{"num_hidden_layers": 16, "hidden_size": 256, "num_attention_heads": 4, "num_key_value_heads": 4, "head_dim": 64, "intermediate_size": 1024, "vocab_size": 19827, "hidden_act": "squared_relu", "norm": "rmsnorm", "norm_place": "pre", "norm_eps": 1e-06, "positions": "rope", "rope_theta": 10000.0, "rope_fraction": 1.0, "qk_norm": true, "attn_scale": 0.151, "bias": "none", "tie_word_embeddings": false, "parallel_block": false, "extras": ["capped logits"], "init": "uniform", "init_std_qkv": 0.0413, "init_std_o": 0.0, "init_std_up": 0.0413, "init_std_down": 0.0, "optimizer": "muon_variant", "learning_rate": 0.00485, "lr_mult_o": 4.0, "beta1": 0.9, "lr_head": 0.00785, "max_grad_norm": 0.5, "warmup_steps": 0, "schedule": "wsd", "decay_fraction": 0.778, "decay_shape": "linear", "final_lr_fraction": 0.0, "batch_tokens": 65536, "max_seq_len": 1024, "doc_mask": true, "train_tokens": 324800000, "max_steps": 4957, "dataset": "wikipedia_en"}
MLP neurons of a small language model. Each row is named by its layer, matrix (down: output weights) and neuron, and shows model dimensions 144-239. Each number is 500 + 50 x the weight over its row's rms, rounded and kept within 0 to 999. Numbers have three digits each.
A block is one neuron, or neurons of one layer that tend to fire together. After each block is what it responds to, as a language model described it from the Wikipedia text at the highest values.

L12.down117:468460574527552467499502608470504563474514595504554546564566442580523538569492524474566508460540533518532523529490518496540481524429482594529512486484475440515530504546504422563500577519461494522495460513523505490440639457519559550612561470472489487572465578479490561481481626440549533531
L12.down839:445524495458553505522492494567484538482565502507532544499470462551547484448476500479549518417517460481472440486555437487471480484546461559514457539533463528473583547478561564507517509439552507512440457474493543445466501533563468483537573511479504501490573522474557549501489507528531455573
Responds to: Slot before a value

L6.down71:491458553454515572520584576552452584536442545555479522501427493552557588517541457542521506523566411484566549521501569459569515455553428504471590463542550487482418472463503454530590575513537504496566483615470465421523520480561471473545550502541584512491482505526521424526456515414462459559
L6.down116:460519566531541543494495570412423428536482511505481422600587572560439422483417437378424585455582482516545592611480544491504510575591485408479480521467526491536508412509552522517548508508525563499413442530542516434544497409505553495448560561432480517530609452439532516468568490571496514497
L6.down139:503427590494507544502503472538404518415539444582491492507438493545417517450385484423565494453454435463566540481493580555539481536581436576466506521594501532482504520512474425455525499452513491528561499489487452494438455590477556426610552513581442595482557434483434435483553442479513525466
L6.down430:471499575474429466395500484497474483564447468503360539501389486483497540436496434606461531518524552481428487470517512455493487482488537583487493465518516517544467434490484512533403580539437489483561423499494484494427544462414518518452546601536525571475499499631383502481488522541541528393
L6.down435:480502460546501579471519620547465496478441563536519475550488399391547510500530484492493481557459523496442496541467510522593469490538457471473440484523494496546411497445493606504524550498496502457429527513397570471452519434500455516521565509551536466505534535520493565444532457492536453450
L6.down444:460499608488579510624520481522517530600538460515532530452434466539511564464410559488533426435475446435495538438523476441548557447550532507509462451478479488467559500409440529483518514542430533552597494428452504476472417476467551462512482554527541520459517528534510501405522381502557504498
L6.down788:516466508457541478572485504440617488590419581553531529495549639526531435494358503583585551460471484595560445423479491507552497532423469488433581424506481462479487496450438488501542522513528533587488539508549558537521473520427508530457512501568508425476491471539510540575415586417596565464
L6.down944:516468608453560571457615518523468516507503477475578562561569538549427580432406485387487503493459582619580534513517541545459475451507521418470459473532527557541438506552554536535528601565560540515508601486501501470374460528428486558533566575556487498560541512496562586475560402452562468444
Responds to: Start of a year

L12.down166:539460496450440516459489495514463549514384560520430526543467574483519506544413573587483459538407553595583460552563546449516499503516512496495487508512532493463462511426518501487582498489411550591506430472459477498578362471580544491492529503456438405371552435433467424500486512452517516486
L12.down703:529652485578553383473538467474492494573452482564530488425617513450577522492518418489524508418457562452464454467512473569432532453425523534526422519419452571448493473470440456431536493460553522427568392540426435569577485491590433504530552575453485499629556545475458471511490500437452549474
Responds to: Category head nouns

L12.down47:610433510601545443493495500562563551486448436534559470520540448500509469516473455566554541584514506474572490490524585515531514483533462503434592592494482609471476450451455465478437519485509512397503468501451495480497427440555489485533528533526477579495382428612430531597556593537592495390
L12.down282:528531502488455488458471490460516477478486469513497549458585490492633523501483494515487563526537509477579370499481562567501462531470517499551550536566596495506497509495605473530526566536445463543527482532510467498509466527519599402580524473502531495465528449533529518528532598534496408495
Responds to: Pre-verb auxiliary slot

L12.down138:451480419560445509512478552535482511434507517495457508517519431493492455539525479470563557460454589527495478452480529467433429546513526444560459490536450495587482458492546496431477491534530517472443476504563595440576526495378513500448627538484569417412429611544565355527503485482558519534
L12.down353:444551502524413496466471464557408543482442578432522457605549560466471501481436523559498489505522591470506506464617561547571434545453519529531498501475538517496551477427567494564541509497509452567491465399496499569531570444484495456598396522522549521437477511525535389501483456533523470493
Responds to: Verb or preposition before object

L6.down46:381573542493470513456419480592445488463473623522468507549509517600487521516442522478463531561550574494568526476497476447518467508528527469441506581503455487469518599505595520474524550522578515504421466522492549513420541494565529495557496604435510502415476507509493499490487426558486616525
L6.down64:494546446454548560517543512468481455562524472549500491459584470407535441472416525575496579600501493463531516570510509468483528506453446510487631488465411458488588514457469529522561463461505528448449529481482473488554522526543434494440487428497442551418459427510482363444473485569549443477
L6.down157:474433332525515502516494502493479579525489537448572439499423465548528530555430544499504518469612527579519504506382452536366482504486555523496507572515532461484537524460453436522492505542567576550421455523465523488557468497503398512503550499550496512439564538466458442498397456438522461506
L6.down175:468509496406453442553489521546516553463535550552507432480525393552511524439523546557456493417517556496422457526540531527543556477516533494478535621514406549455568485519470549544573593479478467530486467426438441499557482455533512468499476448486504476502523514501483498473516470547494491587
L6.down186:518489388544464449528479542437472606513526569507444384370418507416521532519558503514529523488576469501359426514473537498524513517473540521502593506475572434496528618541476509581459516519478442533515482433537523517536497550589425576522469482505558456482549504489507431509484564517496381501
L6.down828:492395581456508454535497526531491527486533414442445538554533460521451513409476599414492539533569511521471508535514546560423522560576503528482433531595488463507550396480517379509460541476530489460488569613430473554419511551504493495476553460478610564481455489451514521492522595384435602493
L6.down857:506585591518506526498420485531571555465523490544560461460495515492602527524482439451506498545484485523584458510535448531481595423440462477549490525482472540486437428473464490461521473522574474503604516536501555456451627493455422395482477495445592526528520653528493575521488399451542431539
L6.down886:465405513419493524488454485541439523532561471484474377494488423539515482480479540456467552448463428529525510444514587515534516493511500544556526516610511501474512485445559638551566497503587534460535424481432425440496497345511482525458507444555499492396464545522482401432509489541539473527
Responds to: Ordinal/superlative after "the"

L6.down364:365512456486525510443542489538586451425596550384511572547444382481536460485503456499403518433496505569505518414543475569487498514551521528466507464569472543362513566608528464536431489535513450486448418497495547484435497420435520431462526489526540524552492525476465473420464429584522499493
L6.down365:488479538586479520529442419451516492433462505522518452480487569443584511440390405547405471504624511508575515423453510595493537474531520531396502430531554506463462417548456557606522504484465564484410581505477491529456458501504454503463538600512469453429510606426395512513624505491471514449
L6.down394:549491487483420391496504450393560520426446480478444413463537484504636505500483463536418521525517484457502589431531431476511460470545496490512570556508476517474391504484545470473484510519502482582485496500468534505522490456529438465462581543482545476362542478457488556422504423456504472573
L6.down438:558509539535447520602475465492522551498512468443576520509554376480594437503533408524544515550511511535528462585560500555489593514515557462472457450435481463469407440527473586551555529458420536588455426512466467527501455495510378504479466476509470510438523511523460513495518384512557512551
L6.down704:479607525571475469486447525464502536542427441512512463452491577362532516558513448447424521505516522590485497483402545449565511502517496569498533486446506529526369455458362404494571428505496543504468425529496467573454473416522530453421573502513485563559554518522459493484525612538468465481
L6.down879:536484529658518556493510401500542520478498507568523513427610486470597441435493496613507605556528438474496496556519525576481452545506577532426529460511589491467526559506456470531547497466428494530473463516470460488423347370549484481463457470539534502456574581546460500486549418506517467489
L6.down949:453536528409566496542523541471561465472569608488495438486554538570533458506438528556519559585490509386476533459434532506494500541516509469443484575496539395534525541357490512500533463442599534460468381545540494486530454476530523510478479503548527469442382442418479480541499517555552548442
L6.down997:445551569513522492507611531481503500483462499642450478480455516452521516516477507510519430524504499494476520394501426501529562536528568424339490482490435505500427550489478538502477528494467550445422487512555509418492478569473472506510407547596477514564497554380556529434440543452567471443
Responds to: Present-tense has/have

L6.down65:517591493554531535426431543480447488492454551498365459557392491430520451484474488454455541534518449527466521610543495518526521446449555524489412423524521599428504448514490546540511429432505513495478488546430509450465548509491540426478498538542585441524454531597514519419547541443514553460
L6.down263:581458421629504464543599522486457432389424504505559495546507561451506567566455495485550448521529445503428421502623439552446570574539492499552423514464432455470532474545520479529516593497509439455488436410559494418484546534571546510474555527578539557527482487482464501554479496493534491491
L6.down481:494506420505511511429445494533558416470484426564526582487451493524529508474578571413496433501489460449545474572520409533501452535511537491503522490598499542522540453400426497494515551567586490556520445498441468475454381544590483508495587474415537586455492433470476490455526472520555444424
L6.down530:437459571555467510444531502542408429397453502547523500491485446523474478477527556541540535616504498462479524443485522523486518485521404491558466573428540522473528567423499555494509500580543493446529610531483513529525457548474472356530446474534448517438560572493442553491514459463460535494
L6.down536:555436424546492480466504484454446453584514575536562576502396491544537497493541511439547471500466526476538492583540582538482479570414484515482549402540486497562451451458570509455388511466515516529580526619622465496492640435581541613556485557477420566542410478524479488447432505508557458471
L6.down847:511450440546585473500465549544527411473512439532607619552524522452433482590611486435438549438490475515513502542508462513450534426519394484508493517524448522571515500572569419490574539546485474461531441405548563495502473414504541525513512436572444394459545480448496516555466475423516521526
L6.down910:547534487540494498517513471480523508566440516611521544527523541554526581436515427440494575481524589532570453541595510522503440521493547507490473459577386490514542483485425540474534467583544496498553461552506535475355547443434527465504521562536501506498607436499547508558462507523512467565
L6.down1013:485461525525472555547510302576498499516538541444428509473473436523454532521569491509511467502511514481500602451463505467449449544552632488468434567485572612500475488481454558523446422424517457468502536506557371482487506485472478535500441507497490413419504420484505467536528563390462508508
Responds to: Mid-word subword fragments

L8.down229:527483476547509539535559496463510601490513473546484500490448471475454497504498510431539568517447491543514480492543499510536457442475462434525464517575427451576422489568520488458461531476496408469509470524468522540615465584442486507471385484493528549469634436499469509551507552560467577462
L8.down361:464486468521415479527501495436558585605413419484558485523506531431497430493500607557533516571517473444528550546442534538491567508556466516432578509511473520503569552427556561478422528509470538484563597570508480528407490491548552520383471497587542507394509442484554508486505441433601487425
L8.down526:584557498488515592513455437535477549534515538436568491473419490445393556477553473550504549564531413442491444517654547518493408523414410464473563430496475445571570608499531486495498553575475493592562456523527533560474580573557506516522514535490492485544495557545538582425528376488485490493
L8.down672:651497591494543457565469462530498526452474500489587450480546485514532481525461469513485501449476520555467455475512567604486495486478447507543595561554451499505554492488461530533542543451498445456584428606521479498458537451465499479433507472450457529495530530550430520452421451526519496438
Responds to: Mid-word subword fragments

L8.down413:453524512416539496551498513438550462501446570470457531586542440418551386555487551539528503486465483536571483505476495453476396442390509480491507428493448557516531477623401447457523544486543580488537415538537491460562489457494543481484428549563514481567519545423632468444512552524557469502
L8.down648:584497460517572494463574535504464553502449581511541549484530523455524405471493486475421549585433474533446616520562583532533553450542546499478564528584549596426545527477401568475528511495526626557470538487481519590524479373558547507523464562479463589534466477531539533540513428537524451455
L8.down866:499531482488489522438395570547563517401518501502476545512515482507426468505526471540473510531494454668509474521621570511536413419509447499519538465510442552432563521564524498460528461462519412510534451456461449474478542457561443598561557559586579529456542508478499477549506461506440551521
L8.down919:576509416523518494579498540422576513496587545533443556501530383454531395418524486481525401405512480524401508429498419568540491522445524496414395499468530437425514430391511588504442452514528532527433539519444514513536442437515472479465555477548483434468471556540424555567470504600524520504
Responds to: Number tails, clause connectives

L12.down165:528561477535432505470521543531427517551559427455519573453451552484544521526470369444580482482566531448525511529486504531497458471551473454586498584516392551528531394571482444477486576488426548494562477565441525487608459468538516437543548435430519532557494507500549551520454437552504491499
L12.down583:512529502600549523484483532433421508568520501461527481534554529525448588531491458554533571494466446577551548524493494572404555574472486539574535522451500469566486489482448530493602568476590393542602494541447479480491504460523535446551539463385514509521542390529587522562459435503504439466
Responds to: Mid-word fragments

L8.down123:477476434507529595553505472502507460533554571426455512557514576461517526536464511517532563421492474520530467491588473435475630530504596515544517505466448457444535531423530501418538545534497475469504538401515579368511506503498459589437538445510507526366583606487522481470549435523495431574
L8.down645:520534465456506522511546563574494539488483489460469457522455524429508494508409574445468459478486499515453520446420433436602513575600517444437559507450524545509556442439507487456553489469519459549492532495446517556439426482497400460537462469543589506459507535487497513582436458568581464521
L8.down828:529583571499507485521507442441510502461468551508438459464440481503448506473526496508456562450502516531562570461505522533541503537501505451624574443523576544575474458463495394499446485539516503515500554448486523539510502525529548422476553513520502563548537425491550528560462519569388450527
L8.down939:386418540510501527505501479490450548449557483498442453523516490527434430548430466401428530472551487509456611527550625508543539490471527606491550544418523540442444531429457496484449473547533524455467495503466583470506511504524500557591500481633493473434481535539509544547475489531515534463
Responds to: Adjective endings and completions

L6.down128:426478574635470439463506519579593489488525558456470543419492495511526588481473460547434450505456516520421507547387507589500529489560584562492533505440574460534494484457491510440504466532476523516466461557428467504548463419557441506521478485477464550554501507553522498486495460595457426515
L6.down162:499501437534519521575517482499506423431456550526501581553484459514509517436549462399529493470638531448512511437482603452490561503564570398445486484441546584380496552461525489528574585504482431468488511445455578551474460523451474601523537510536493533509490500529558541457553510511515528602
L6.down348:504494485590407485484424568533508562475457601477421418508497431546557428442429437532455545419523553470532577449496470495512420542578579548496595538373560450451471477476477409418569510516584474471427407556522563521531552426530535586498500535482489554485557510534412385556594398526479465521
L6.down471:422493652515519469466489457486559518502498530550455514537464598419496538508521509440538551520530509485558401527472459507507550423450578507542530431480577380483534475414561502464514526500457539412528475493513488512579502469407535485507530509506567518523551498434436396581599414494541499521
L6.down519:405441546586445499526440502500465546477517538545548533535561507555458438553558515516541548554465502552482544469526497519484393515488631456547517518546457617580374563419549453494486436490581505504335479464428536509535422491505510532541505489565545439574436455516486315593598491579451449489
L6.down560:537563510519456411428511449565545561489459409462595493464453459417564468483470541485511594441589570582449491529453683541458503439465392503504487517528575518506497536556494477521468443551502492539509454498582498519568625478576542512460558529541527428590445483541434526556516470462531489529
L6.down645:510492459444603515547455460440528517492514583516486614471475517503511524545447525466388562481504549549512510458532512595463475472563563526517570419414549487428580579499513501450452563487589416545532460478503467484500501490578473451541470551531576522468566458493478476539619444452539423460
L6.down674:464468425491484438501451513520510630492528617446448457459422501563494563461473489462489477399504524504480478512567550481539407448490450528489544486438451456459500528511499489562571432542516484498520478420556431495574478388631484514469474560566536519456469448442497459574548575492436452504
Responds to: Verb stem completions

L8.down356:514483556448448570453510514456452513410496468548454625567576450398473508491449525590531521476593485531544581509539473484454536482444519451486439567469507438441540530512492496521522408454663559499463519485543399462456417455588519538454508537408543575392581600546426513525508521412514483521
L8.down552:453477541567505468478499502604548533514484477482469546524467497447451482629485429551525546458528498407560491445440549463570519574573518554534514449456528467486511483472492609444555464514506516502555516511407518464523481595512498474499534481566556535476485454549505464431477378518531509525
L8.down721:489496489447469471428459435466489503477377542476580546576488478549501459517418486511654509456522526524534505605353433460460547568482437454461554547503564573508489569513482492482481568494552502497444512502515582532483482573560522582501520584472475518496509504514521507587595523421544576592
L8.down833:544475450572536439492435503486504588569603497510524410578524530476526495517405469526477542501522509438489584453482493523531490508541519481475478560465567468514435498474482571485561477454505539557510533552517438589533439509593509564541449498487499454462593522549516400551605510523486481555
Responds to: Change and return verbs

L6.down25:611357487490470502449498513537536510530438509476435596469515446488483519510448447483459530511514510580544489524475512538568517526421528552487438470521544519507516499550504498475503508478501502559536546466501512488426395407469448495510458538502509507562461599531494349516534561484501497478
L6.down51:480430489434382326474498526560535464544543507450491505479535497384551621601431513464541492489480524577535545466410453584564414550497541505576533467480494455471505540524471514468600527491566558499525529482487526513524451505547495418403481429522508528462499444459458512540515590558462522505
L6.down252:459502507484577560521473547651456535565541507366532544624533489473438443546515480498528566502443470502545538554453417499423479504412472429465515488547556573544446532500553428504611537581480510495411530515552461473649471564576468628483439532492556502536529533548415538465451416435426473522
L6.down577:520502502476519555568403511523490528542532507505423514497486451535488454454523533514430564504450495471560513542489527510480501513524475586542518475538549489476570492441502541545513563543472441530561527592586502652464436459529478523466487504473445499533505540455479357464507511531396567592
L6.down622:535471503379522507456539505472579551500497483614617526423444442497559448487512537464464434515553511579478465524547542450535363445502525440483443550543510521549464475474534451450522438553474547492585450464555512504532448407522438462422499523475523529542462424519501470496492572517525520451
L6.down733:423428554483484556467589531509510478546570465444439447533471549503447428462567466480405450499540526561557476465445469494418464532423552537511475443442532522568515454530501543608570469503528507546424564540476508493505406440484488512621483544492500535499524516516503528498471382470442558428
L6.down914:532395585412533517535540523446557552518545455544506524499500579566523511483532532421517583570610464472482514468480441462479583458453441430466584562553420543488502441485490650488532540448423498522487562529532556513383500503680446542481516546549533553489555400460488515438441555499524512545
L6.down980:527469507462461509541480583497517520433586396554543522515414535490504493400417545583481504564571398543486491476524456436467484464505529508537517498515502550474523592425486539583481505504439451522484474448476469512429433458403521533414482581526593453492454505493525517467536495529553560533
Responds to: Month names and row numbers

L8.down70:506560466500482531385525378444424494447464533508486484567489592434568482574380523607506494501559468484433370565462460459485612539561460519642538558433468526417453497533509473492489413661547479504415455459456460528511541482486528461503557516542522484470545491509559502426534455462446467506
L8.down172:558469520498518576514473462503459450486457584482544437540524553510436485435432439502465544580509563503550409500514518425382569412477545422483530499463528587499442521497592492411467606485494540560505489453482525531571517422521525563490446435424533575547516458440586526565413468527508458576
L8.down578:507462581464548469474486559484501524437471406479564532555513432542519499536497476495501503488468529519566511578537521486581468549552457541424558542534499545592476347382510498472573478423539567573432580520519438458502577547621530448517520497489408545601605480470456456459481476455486532555
L8.down797:482555480483477575551605486482558549427468596443442572514533417570464524560500544455453501490545504522503521438564415537515503515550444500505480520510520600508609487509569485426418460483576463514465465515454504425601445510534424486476424426540453601559538486555475514520443452521475479511
Responds to: Structural item openers

L8.down87:582477519485536547484459469586478510535489482447596473598583618448565474489510464486458587482540533459531526513546530465524489529497528483599541455535517474578531511506480526469462486488568414501501556475621487488431449552526505508556479547548501535500514465575485552533525597501509539416
L8.down336:489475578518487526518500544538505466551483475536528578625542427431420498457561510497570585562529483453469546542492448479540409632405564473549555526540489505488541427531513485591408557548589520586510520478449562540488539377525531486559478527512480423373511446478496524438443475556544491504
L8.down697:552487569590499512483510512484430495439477609486548472498501481538559517503488390550481516534488511571516531476473511548584508530506448583546486467473488567522498525471462560532553449595501442424480460433512544572569469499462553569440439408540480456512473561512459496582431456579529500455
L8.down1022:537455471466634561433450456463512519569434443468522489528472485482502511445543565464528455499425571528497527510384619531445486470387487475510474469476463570514474502616513495451564458487626527470427553450516517468535502472481510500561460503535456529451518483565559429507469494565543549505
Responds to: Month names before dates

L12.down511:359491510500427454453501467551420495533458495532507581585496486531553534454509584539514487575487545510495400502500479488615524442559519468476395443484449570567542474476527504479454515459484444475506503519448579431481431461493521490493504465503553416566475499548489521590537472556542446497
L12.down521:477548531531567519456522571502580528500512518534425557564547512468514515540546472498558603572480452538493524512497520427515408514571492594545402508538399471539516437469625438517565556449522544462507460437484486415570479407498546538465484475450479476482502438526470508513478506423528510495
Responds to: Time-span modifiers

L8.down206:537449408541513472432535441567407556466488458502483475451448498487538548477487424455686491514429503533520528468578545504532574503466559468497498474513404514451443524497445552505601550472456456494445641486406497438531429431527436553546417528515461482534410501601506538553499517430518496527
L8.down448:495516429408425576442482440458454585507474524468383485462516410492521548484432509472443438557503526452467535477429471461499490443542543419551517518529410472463470514453493480488531515484416475454424545454453586516576460504469462492506501552513534451549597548465487502500632486417583452468
L8.down479:487565502423492456519604475596455545423518546493490525566386544514412445401520476580480510462465480557620559507484466448499539567470578500476539535508588565532494423568453484428502475498612456597589463428490458462461563487505497514513456530506550510525403493478535515474599455454491464400
L8.down644:507483469469480581506523602511487558373488476513482498435483486492480479580497528463458517527526570513506552563561499478521421532442541460535551494496456454404533520528546461531491466504484476553511452556503556465513554430585536453481505507550507519489448435537525341561461453474554510419
Responds to: Work or product head nouns

L6.down12:522586564490463560482528515492466575486500579559509457552501573558459493576543456552489542496473516471500539475515489462492520499480452522502557446584549409498551473516542491439534489427477515528457493561463509486554550436429509487457480439447550431560458479527437560472480448477483463516
L6.down82:540550468415403522466553513455455531538517453496490536508541381501400402577471597545494448622445511571481658481471487429482448563577533519540522503452476509587524508521425473464493538495511414492415546513509520450483509478533446570427491592496408470448514482510519481437469406514494482421
L6.down189:490540434482524538522459517467419504580482505520437422448511447522532562571516561544392557544462622390502541447469450503547466490529495450551517530493478477476484476571477415518508554535478581537476438529601526462500490460582416533499494555534527521522438524549476497510449550420566516594
L6.down209:592487532464577493567567408477465532558547514589539535569555544437496624572500474468440451478537432489535459478471496504520457493451464454492495561505537571446459458493540510444567472502524457550534500541515539482552593484435459386608525407507419509482448517492544551505469508530585569521
L6.down216:590533542522517539533513489593486524634548493501478523461536452534559454580517448489473496598529567563558535506627492580453493476466562547470600552563511459493524515437576568544461483492475513400452505458415463574473548539491532469549500510529517480470445471458498498459479444475451435487
L6.down315:441553513562478488485562556413523455459557423422478481446467509542490483478553564499528474520420404506465512541501504572493468480583473497580440555540464417480488461505535437554474470444546547596469460509427578535537432609410472614536531521571504477557467569460530480499548496428492498504
L6.down535:462491447492534581606500561473518585524468483432406420568578512538493426563513467581404474473544520517513564463476494391546598460421523504448522482503474552579501524559519455581448434534511460571406501442503494441505534555441510478452466520593464512567520568461435568470494515480606498595
L6.down784:464512550425508517428531556401479564476532586633515585486505500532465519548479532459518465448524528472566546518550512437404471574520513457522508462449553523496409476498540407594433493593558477568527485473638395499440469432571461512507466576510444489468526430524476439552462502476572474519
Responds to: Numbers in tables and infoboxes

L6.down255:424593463516451493611554494474509620530482522499413487599419505476426467437505496511485574434546472520420515496507402551483620530492528448549562555513512507467511472491499496508454518524538449434464504477518480556533482536455434500411553459522497532514548410545490476518483490510503400462
L6.down259:461523558604517446481509473504492440491506485481464556546586541452549527535606447502446582533472560496484504563466556538535443449517498485480413525608515537630502533538562508444503532464464496576621508421507518613491514477458473554496534456507514554480514570547506552518502500566485462501
L6.down273:431487542561525494545560429501519514479448436461416577558580523483418581500383550500529435442565552447545375502487480487441477426473486482512503454583444550437492482491510452453489520581482530594552491450603552525481476465450555465570495513543548527432490410559506425506448501515489655452
L6.down375:399433609556542523485486479611527557476443445530454565522425542502455556486513503525525534428507479521516458600497582440520552468546523422469499476518502490516498460527478441576540557436493532502462536484500538464493511527510562493523507490554581432553475514463523556445496434544516590502
L6.down415:470468532467511398545565518507534521500586459511499471416454489478510545545511493477514501403537524474425569441567479580421516501468511536541456484499458361425535581509525475558543520388570509489481445457494515500481427516453514494507485404524505507472502464521433488499540519468437507473
L6.down550:599473544547494507561477481435498519575511498538496450556530492485518563546546515488561549512540489506480578521493575487486573444560508547530470516480609427559525484453583468523368516507478586479572444447535545459511517527444513430526616330465529483477468433539416465558551461520459518597
L6.down611:502492592473498524443472533518413506461510434534497534582445488422460491472566493485531507424503489516532467613486516558517514553460519500459458483514468481496628447459497456511493481486509532509633541501502396498493464500469509522516545383586564551429553474629455505463543494538548482536
L6.down749:402556462532414514441402503444449488556518516451444589556520509491492487498488485582431548478452406475398478476478477473477437473519549606563469571497495455463520453524455431492523485469467485520489595475439522435527578600576472502451519539570583486483542522551520490605606533481570583480
Responds to: Adjective-forming word endings

L8.down158:362532540574489432551434537554439484475491498456540510522496541574541549544522408412500566570577436484491441488492446495488465449431486458489518542461470501461567549466595490583436459496440469510449493475556539573580492525514436502505490427616548609521571476510424593511507495559556484490
L8.down334:370488542526495535644508463499543488542477573466496524456415480477558524581521483420506501472508418461478475520395468627462456505514425462488559515540504478494515488479529386504492540538480437477438509505443471571479484448503401493453437429580478534426446521522539461437452518524483483427
L8.down435:437465463459459565478506483450538481527473507485444536462494506481523541600515414550512507451456527431395455409460334407548527554612509532459516504463428411463502497545478527435474541534472553553475493558597543545494504508481455469498546482569421484541530559517498581531519560416525426513
L8.down460:460515392512450444545460499460422497519515481515545486518581464464534473515526437636458466568481493517425534386519531463512437458525528376474460431562492450481469589528598436401606443519559526558490497480575505491492480498626430537539514526484523491510479468513458501415550517527499528546
Responds to: "Part of" membership

L12.down407:457518508510511566573447569501407518600478515488487529567435565476432631508489511526466452501515535485476482473501524503495475528538500445462524557459549521532529520489472568474444452516481543538609535490504442410502489608502476562568470440549598528551538440623463544497464426433532487515
L12.down812:576400527538580483507519453548378515471510592526472511554500536505470534500587420471550496555519518462532427553500521550574413525515478512416545539573568524535410529550562462423581486612455537611459470507494545484503494510468488453483484520494486366600479567501464503542462524462557494511
Responds to: Descriptor before a role noun

L6.down155:499539581524469516507458429507503507604489514490445492495426548472505540455525450517453563515489452570486530498484521572509480554509554517512561464432496557593505457520513502525472434491476466519590472486479512473517452420433414444469534447514530455492522398613552511510531515503497437495
L6.down318:424478592505470515522541439465578478433539460520522468465505385493552441620500530562545578515456451439467463466467490496587479478505529542583551526460512541464485544447477548559604558557542543595531521566382487396456595569555486497392477440559595525475439421542533478499455505425573435499
L6.down382:455548555473421587540557454460527503573540490504492551646470506439494397541518488436557536552384403518584422526542540497507535537477530503470562497417628567511512571509457438536515474493518514519528443551458543405450517479494453490468488511497598562518532442563484447532464482480465474570
L6.down445:441534556518544561553503448521513516488525516548503357514490456515491504484554538458575520500496465507484548514541552554498484450445466412543497571536391488538462579543495591582500447460469477456419504559473523455552492502498538529474532400564574509473572454505569493511511520460539532415
L6.down457:505485550507400476515494517496480584436507624532470508535447532424533508580501476461557544509552552494462466511566487476659507396555521451563512541446524493485442605481514416454484465521505526482502543441557418472545569540467421423536524480467518553472429557508414489549474461418447510483
L6.down724:490475505597508575469569529481530557492480462475554416472477563504457473530447537440510430470452528503514472450497502497562491545440502524579545445461464585443575475436526605497528545475514530467583473487545501539589637349458425594495540560509502472466444507418524456436467432546532485463
L6.down851:532510549396413517593547508452534541541547555414533534468458413540484527555565495481420422479461499509468437485462404480551472508532587483500523451475414478465498534416524525499541431513456451536498519444481529428479603430417458505526515445448488526446559531560540535405518429547587490404
L6.down948:526473524457416574436534562578486502477517561489445558406455537560480501474516459463455586513459439544456532443545493444556488568429520491570520552587521480421544555504533499593472465455492571589489435475566444516477506346506452604581463606468474480428470524550483441480484464524611517506
Responds to: Film and media nouns

L12.down113:374584444460537534442496578573547459542451476523516576577503459526625484461495574493517436546402558464472486468596575581490508466544541601441430470497590518416518481457421512475565484413460432489458536561441480524457513483459538433529507519435480410543500519525449550439487441467512517522
L12.down951:529486479596537514448446509547436472482465570486535522429417462509555467528484539528478504506456433403445409451534571452360433544468435422457410481524479422432408480461456549488421496548448530602478550498590567475543435458508464485509533515571580514484457501503534456539445470375508594441
Responds to: Biography section-heading ends